{
  "n_layer": 14,
  "d_model": 320,
  "n_head": 5,
  "n_kv_head": 5,
  "head_dim": 64,
  "d_mlp": 1280,
  "vocab_size": 32000,
  "activation": "tanh_gelu",
  "norm": "layernorm",
  "norm_place": "pre",
  "norm_eps": 1e-05,
  "positions": "learned",
  "qk_norm": false,
  "attn_scale": 0.125,
  "bias": "all",
  "tie_embeddings": true,
  "parallel_block": false,
  "extras": ["capped logits"],
  "init": "normal",
  "init_std_qkv": 0.0234,
  "init_std_o": 0.00441,
  "init_std_up": 0.0234,
  "init_std_down": 0.00441,
  "optimizer": "muon_variant",
  "lr": 0.0146,
  "beta1": 0.9,
  "weight_decay": 0.014,
  "lr_head": 0.00726,
  "grad_clip": 1.0,
  "warmup_steps": 200,
  "schedule": "wsd",
  "decay_fraction": 0.373,
  "decay_shape": "linear",
  "final_lr_fraction": 0.1,
  "batch_tokens": [32768, 65536, 98304],
  "seq_len": 512,
  "doc_mask": true,
  "train_tokens": 561200000,
  "steps": 9195,
  "dataset": "wikipedia_en"
}
MLP neurons of a small language model. Each row is named by its layer, matrix (up: input weights) and neuron, and shows model dimensions 16-271. Each number is 500 + 40 x the weight over its row's rms, rounded and kept within 0 to 999. Numbers have three digits each.
After each neuron's rows, "fires after" lists the tokens most often just before its 100 highest values on Wikipedia text that the model never trained on. A number after a token or word is its count.

L2.up1230:410457463524435532514524529514434551500483497495559553553454441490492512508485566523509546396488526507506519462557468513562570554466463518572504443465518578488454551485439481549520521520501457534482531490517494491585501472552507524505456501478446487514552474499504490510486387481536457477488508506514530490492512451435548511508440483512522552430517561550516524464491541561506555535411514494504557453529510470459495479451518498488524496422445575447521558503484452508524456482523501527517478523407481479484481430501482427511444528478503449463476473439531504498572532470575385559529553433471495487533526473479543503470488494508594474481491500456451431493523498506544463519575505444494459487493498562464528486590499538495461441508489504486450471489582480473466458545443530
fires after: " is" 27, " were" 19, " are" 15, " was" 15, " be" 14

L6.up283:556504457549476530515544462474558546505520418518496466500474431474574465451518545448461454489540544554466580434527518450545493504521527494517488511417492521539514537493508510496528563465510449536556508488512476506475441443522502497613518496524516492527402506479538519469489504494469513551520472467508516485536465458517617568513506411451482482494488486496478475555501476592448447449482611469446539511447509480591540498542460463510550531502460400474481499551459417470502488498535497500479499429453411525484443565496562542468522506439531558480504512522512504451497546477540451486525485465567505485493456522526549473521482418527516487555432460493507474479458546467517504535464486504472577447410546533532516508577458503461527510566494569491591521442562486485557540494527516
fires after: " of" 17, " de" 9, " and" 9, " in" 7, " took" 6, "Early" 5

L9.up565:459435479498440497493491488556451450519491514528530494537511507547544478476528453505567528486479516510457469485485443500568335487542446541436488449533443491540584563464425470512503513515511525440543523468502481588488548492494516512457445512487522518442454480482496442511539501517460504472513585473468546465563465528493569519536480538542488527582506496557473513483551454473534513456539452493559482519461548515520521534537521489449504502503477451501495574497591501517535406464542449465517479538481495500509509488469539448517416574479492549542587514512520528605516530554457521519446465494503463485496504470471493485512391458467492513509497541500549450526457491524550497522501478502532473459533555479501583436562490545514428458544507493524467474468532530498469525483478539
fires after: " |" 69, "s" 7

L11.up1007:514536563541528515534530508492530439456519501445536562493432491498468506488428549508454474532521481528518466495536529539488502507521462560475471543550490525451448521492495482482506548521551448504513512499588428471455502528531511434476547538501473515480504510505568473501501434533502513527529427506535458422493500440499502422504495522515426519560426429538489527406549479495494545455422525515571583515414512471445498450568539496416509480554479525497416499498507545573475611534508532599498467505496538473506527568555491491407486485421554553490457539467507536529451445516523489489469580509487547476479456526508562501376481491491492478553453563510467483438498459562533518466545485464480546412503411557546453555503518433472541464458511517511438505524475511494453559540522542
fires after: " " 51, "bi" 8, " 2" 6, " FA" 5, "|---|" 4

L11.up1149:462524401463475491475516513461501511512484498481504421507560496453567450442494527512561604515575485483507496489466487568576484503483440479514474579506490490564530485504441502473454444478539421454494524441538516500524590558486493531589477491468558472481571448453538481448547439452592483527461519471483498540503532541533492489514453506521449496562527508605574505459534503520485453483525482475500462529397507514526413455508531514460505462448537534460470507511540527435549523506460537518452577506472490506463479501434508523576543531491481561505496486507508487483534493555509484491462529437510444500575474483477491524536463525514510480440562438395503553524500491526487518559480503456459541521492503486502538551471454484545498478416548461455542485427540515488563509569511532
fires after: " |" 30, "|" 14, " 1" 12, " 2" 6, " 3" 5, " a" 5

L8.up1142:544528489449542466433453487479526478440557474490441554422559535507518450505537564524503487482527476456500473469517495524523575513497474494498472426507515487512529510583521499438487488511482453447494432563586512498454504522433458536504472454499579499538521499511462454577491478510482524519485529561479499545488511566539474472507480479443520478454465605434579462463487449524558516522481498482538437499477447509526507493488555481518509492460510564464505441538523566486458539456487484551529512543471510530460591472546470454422529448514490463440525492487533509443562413525425540440535431466552512405539531530500523455509502508533585474529518532500562502533512426468482472478406491537484503497530606478464460544486448498577476449546479513528519485517462530486510486544568515
fires after: " and" 58

L2.up1186:496465492501566554469420459465502541470453493489494467549443518539472507548572511488503534439504560512511476481539510453510535436515387483485526503505472482481531512481513524492517502457496420581450526471486530516467497482554545469515510523570482490434463518532342511492505598510452523535543546495531561592496609515531572520494457421467529558411547464502544457489449533538516455511533489548537497556493514507464498507510491451493486500463510575508559446535570410516483544586559486482465544533472443427481506506547443461499507509477467520508428552515487513516503515511609514494476429433537500474436465478545494529549514463495522461473498450481516470529587543495492456480498533493512453488408483473501493576445588523528560504496518514473417535515527476454491511451484423
fires after: " the" 44, "==" 7, " The" 6, " |" 5, "." 4

L6.up442:509511506456559515545497514520562564533530511509523538465535417555499579546421503501491470459496543510443457528534515474488540513506573581589452509483481450480590523545489493552529574520478489512454488499492457521460415458454500454524520504497450503443546529518489471518457514439468531471403486540574521497477538433523490506479496449459473460469534517545492459519491503556555452438504492509525537431469490467453468498509524448464471539498504509478510478538469436454525509491511517614485521574459504479474484493441548525484531511450485444565444521460447523461436474552492523441593510476466558466517527466523490437513524501490503473530542524562486514474510466529461500502492478444410457475447482532516525551461476550472591494463534521428423488556471436491524472527461460
fires after: " " 33, " 0" 13, " 2" 10, " 1" 9, "|---|---|" 8

L8.up1013:547524438496501452503456467506499452442444488480509483524461508504517505486526503548496546489454538514538487489509492495504458492509448452539504465525517387540577522453546510528483465506547519478520455534543527535519510456546485520516528462558545503518498513427494492543497504509387497502515545517450478559464550476532476536489566467470489457488447510477551514477489480541460532534511519421384512449546552495526445523440501535429491545469498530574531524499510489452493464427513528529485488458487447572477538494484427503540506492443537452506530467420518477523481472473484519497517446501510494529451414541458521460524548502545536444476495449541508560462485489396508576458504550544548535533491548484516456469471512526471472521431497543527547513527488463541447477510551443
fires after: "," 44, " and" 10, " by" 5

L2.up405:514470582496524593489485498522563517434470575537476524510547461512526521535510480543459543521466519410474449525535528545378564532446444470514485425493487429490463544530509422453484464573497472503477522548509489469564471509547526473500504459542485458463391540535417542515565520464479518555542516500582539460463523521457544475500502496506447499521524482511519402512473516484464482451461429466511517469392494536504401558477553468516511505515432502572564472499468462472493536498452439556542579496500595540528475550569512475517526508516448507435539538457556555563513476489495530545449525474500523456485511454488466512486441445500536482545528459493494527564475499526465484509462549524537546492542487430520582507464544492573536489436414451462480545490570508540517555541495521
fires after: " the" 79, " The" 14

L10.up724:460535538417537497522502494532521485491532500426424537540450452446425502535449548509542543510452485548515480481512510548557467483575451471548448446534520541474490530493509543474543546493482537504427517539538502584553534519489461419491565547417481465515492483482505453506523459587506550518478480423531496577502505508497490525493477436553488501508511440530572464518537476545517488501550547487543499417474455503505467533485397467507531534453519505495457493477592505518594448509488464510520551541459462465428544480472496528602442529505490462480481455530481502548450495502535511512518457545509514499541448506531504529535456567512528572482511486484528495551458585503554498514425440493458555543465408556439445490495525446503542427447518489459554566444488518510501450531486519
fires after: " |" 75, "---|---|---|---|" 23

L9.up921:495511475465531519595502524580528508469465516558477453510505534504469524448501508526431498512453526573462500515444473519551412476510513515455435477511506501472466589469540481409520497517541432478478573528514531496463519508434575554560558565494514521517464447539509497538444435532469466546537519472531501541540554493481517467510488531533384526469497470455563504531481505473499482491447509476536540504499511422530504518491556499527479567529515521534429503478435562451499448558476460550502548457438523502451482503549456419559461543479570462554522512495490493475525435510519526496492473489488451475460537554439481475440503471531532491554500484482526508446476539493540425411475485418462397565476543484534454529589459591463486568507557588469552431470523468533497490553468475
fires after: " |" 32, "-" 8, " and" 8, " to" 7, " of" 4

L6.up895:580434475451499520501499518557457440550458511493464509558550462412498493479519457548501520492468522461468595495463489524500385516546521523532425459464439507479534494561477466534454424476500531532453546538517497477413489568569559531383469434462501474491599532469509568519512483552509482475514510401491477512519535506466519585484490518467511515549521545554484509441488488544532442523462475572454427481460570507605554470449432558470499512457472494454504534415515499492495483495470506521527537473483522480479509522485497489486459501491524496533589518485476540597455532532526546540489484488475460396467490503496521463541454478491465576531541473450553518534477494545577477481566539516552456470496490490456616477475487467535494531504556482543490484488540460518471515423448514
fires after: " |" 36, "|" 27, ":" 12, "\n" 5

L9.up1252:463567540527536483528530524503501539498527538508446512473485468432472493517507470517503578497532535513496547493524555572498455418494516451422539457556501524565543462539491534462491472491527498490460490515565523445492464529470423461452473453459486482541572530468472443509455459488457553471485555455513554514444536517524474506491462406523506498487496526499532409491500500502495582495522485526540517462462492505548560520496402448561604539460498527596505506550539462480563529554448530503564517520507516501505480444544443522556467510493516529428491541521551463431503468512459443511550543509474448513499480496472456541524425563482540459485489498567472519532533448478475495566506440472487537569582495492451575492507553473514467436471454471511532486433517477501446493554547551
fires after: "---|---|---|---|" 41, "-" 11, " |" 9, " (" 6, "|---|---|" 5, "|---|---|---|" 4

L2.up277:578470521523535482463540544465537562423513544488486516517530535586520545494501465519438555434563526432522361495493526512507450498527451523513552488545485447414518470538528481462514527459485470492562497497509548479451443471482573478506525496511523559488448534524379523452517442517427537549531520535575508420476497496442431517452523518425489491472508517529474489524456496565474514512511513520478471470512528488496469502512545503541496442456491571516528502533529418462516511442495452578483531534490531536533529497558511426465509554454458536517456496512470541555540502442565490543482464452479531480397522502448489574491462537508483505502459511458470489562529509501466536501442555555514445515424485510456570527502517528481600512501464444459450577483536522478464588562595486
fires after: " the" 76, " The" 16

L11.up242:398508468501437554476519539467488503494488452457554537534530466460533553492448450467492552516533460424462472462509487497524480452551435503448477550565455499519555395477426521438547415436546491460571489447537473477545521558576510547541504473508530495413508433469559434433455482510528465558464563473467479447468512453436575517600519543477479536472476466441479526480511529463417522639516425541540479488521499502542543440506484511479505527501449521441484539491468485437511487487518490520467506523487476518527510576436475499540547509566469534509530507533455549465518538541468466444477552511470481455509463540516552565482527497509531529499463482509416510495491522473486528510482512478541520469386486556532477522480472541522546495508516481511502510576598522480557525508560515
fires after: "|" 67, " |" 8, " the" 7, " a" 5

L10.up743:520470519496535510564507494496494592517498487498475555449456558453534547489485521531443444519407482507598522522560476446530487470483461523470437560520470585470432449546490516504591473502469484461494461486538527457483550511562516498520549512582521503589446474520491539491549607498476487526468492526487482533533448488459550505520456491467543552478489509473422485529492476451551396451456517471468497492543461452555466494565490513518537513457521542491540534532473514499522505441517449533547535445524467503555482408496633495499459558489474459598473467468442464463525476506516486509500561454485544479434448520509543525465467488512511506513492477571473492502431481452492473545569546538438558519561442509472474563590476471438509468493564578462458486541519483433569483523464500
fires after: "\n" 35, "." 19, " |" 11, "," 4, " (" 4, " is" 4

L11.up1088:425571502441514524617531484490460497427511524532513472475485477428459521553460490469572467521449502483522427525501515534598434488538558527462487493481522527476410496447543588562531535532529551493444542456480565563537534500502526477488515484491502474469495475452538441551452513516464541428462542498516548476526476562519479518479411468434496511497504445451539465490499494437453533401531560542495467522466449480508470486505524445538576553491550485441533418482561472485589466446499543450508553623432484438484506501523535451538544562492522476494454556557406477505528477513456499508500454427540497545496505533466503461536459455525552508515521507537513455531515495515494431440572501494522502535457468546478537462492513485524590503522529468428413515535547558465446469555446584
fires after: " |" 75, "\n" 5

L2.up231:492554497551541500542444519534501543498516425492502608529465555493489489533586556505446483452519521469529452521527508498492450584513416493532480527493572510488482599439483570529535521550515564487498489478509439536517523494558536498560522500459533514546468505528469503524498455466487488504476496484523423543508516396399585493543514506449479508510424467510396531524525499513471468560541498520546539508504523459482576539529423460478504560513565481557477441522482497461510500471489463509480511486483475459545526461513429483437520454515456517503514458560498501464453503495563494534561481481461522495514653502480492478475519500489487481470492488502503416523413541485554459452460465508451478484495487496480462498488443476450474564550455425500439489523540507515455434557520466
fires after: " a" 32, " was" 9, " is" 7, " be" 5

L9.up470:521537385477446541578486443545518482519556489462447466465480495485472530534545514508476539520473516540552482473480525473481487486531498544482515528555487496538568484551426496522571454473503487484494479532528479470592468533548539547536511504526507469487483478464552522572470433476519461537445473522491498542479506430494491546499512486546551453569522531457503503469503494523557554444479539437490527529507491434570537502479519566488455474552552458531473543572512511493551528529467480523436539448484428498465501512455484504479453469503453475575502561506560501420499548497558511514545477469427485465464484459464438456503507508445511473537482551564444495428547519465488488492468517589513469523472495516450583496601458520451498536456457564493544456516566454537541495481438532
fires after: "," 18, " |" 12, " of" 11, " in" 11, " for" 6, " (" 5

L11.up1222:495505438501478576556528479480455471446502509462453545495575467587529564483526386474476453560496498498507496501479448558584472482498480487442575508522486493500517467476484434530569471515431511446561497550489572483505472516480418538486525445517459529518502516500475458473483493486476528500513550492441586585435520524475473580585541464493504464520448495489519519485482491541529464510514404431549518452541552622459484447499485499514485459493508541492445530545490514507436559487557510567482499457530528501481471468523471476559528531529529530566548512501459550448517440480458550510549496457549494533563501530487625507480559526594443448483507497491483443458512446544494554408551520486497517490483481524532535522508455560464511473416480561470528476503496496513473477597523489
fires after: " |" 37, " and" 5, " 3" 5, "|" 5, " 2" 4

L8.up825:518500430491493467541501560544527536458492455516516582525537539535463453477487512437400477501495478515546469491438436483544444517471567466500512530453581580536478500557523539510451507506484445531471435444548520494558509569468523514596515397563496558494490529436568414445501497509477531562450530529520493456542592485484551539478548468439504454462461497485490580504460497459471501444405519553475436473486560470464469432502496537524446464528575520492508551532561444485459498503468490460455510511517506510476548537502527510456454476599567582478500516512485489502519539492503462508571430521413489462495511459512474492516529534509574480589479543494515498550508487474513477524485487483495522489490475496475512455571473479521442504543490627489525485485530416456628470519483554
fires after: " |" 30, " in" 18, " to" 5, "in" 5, "." 5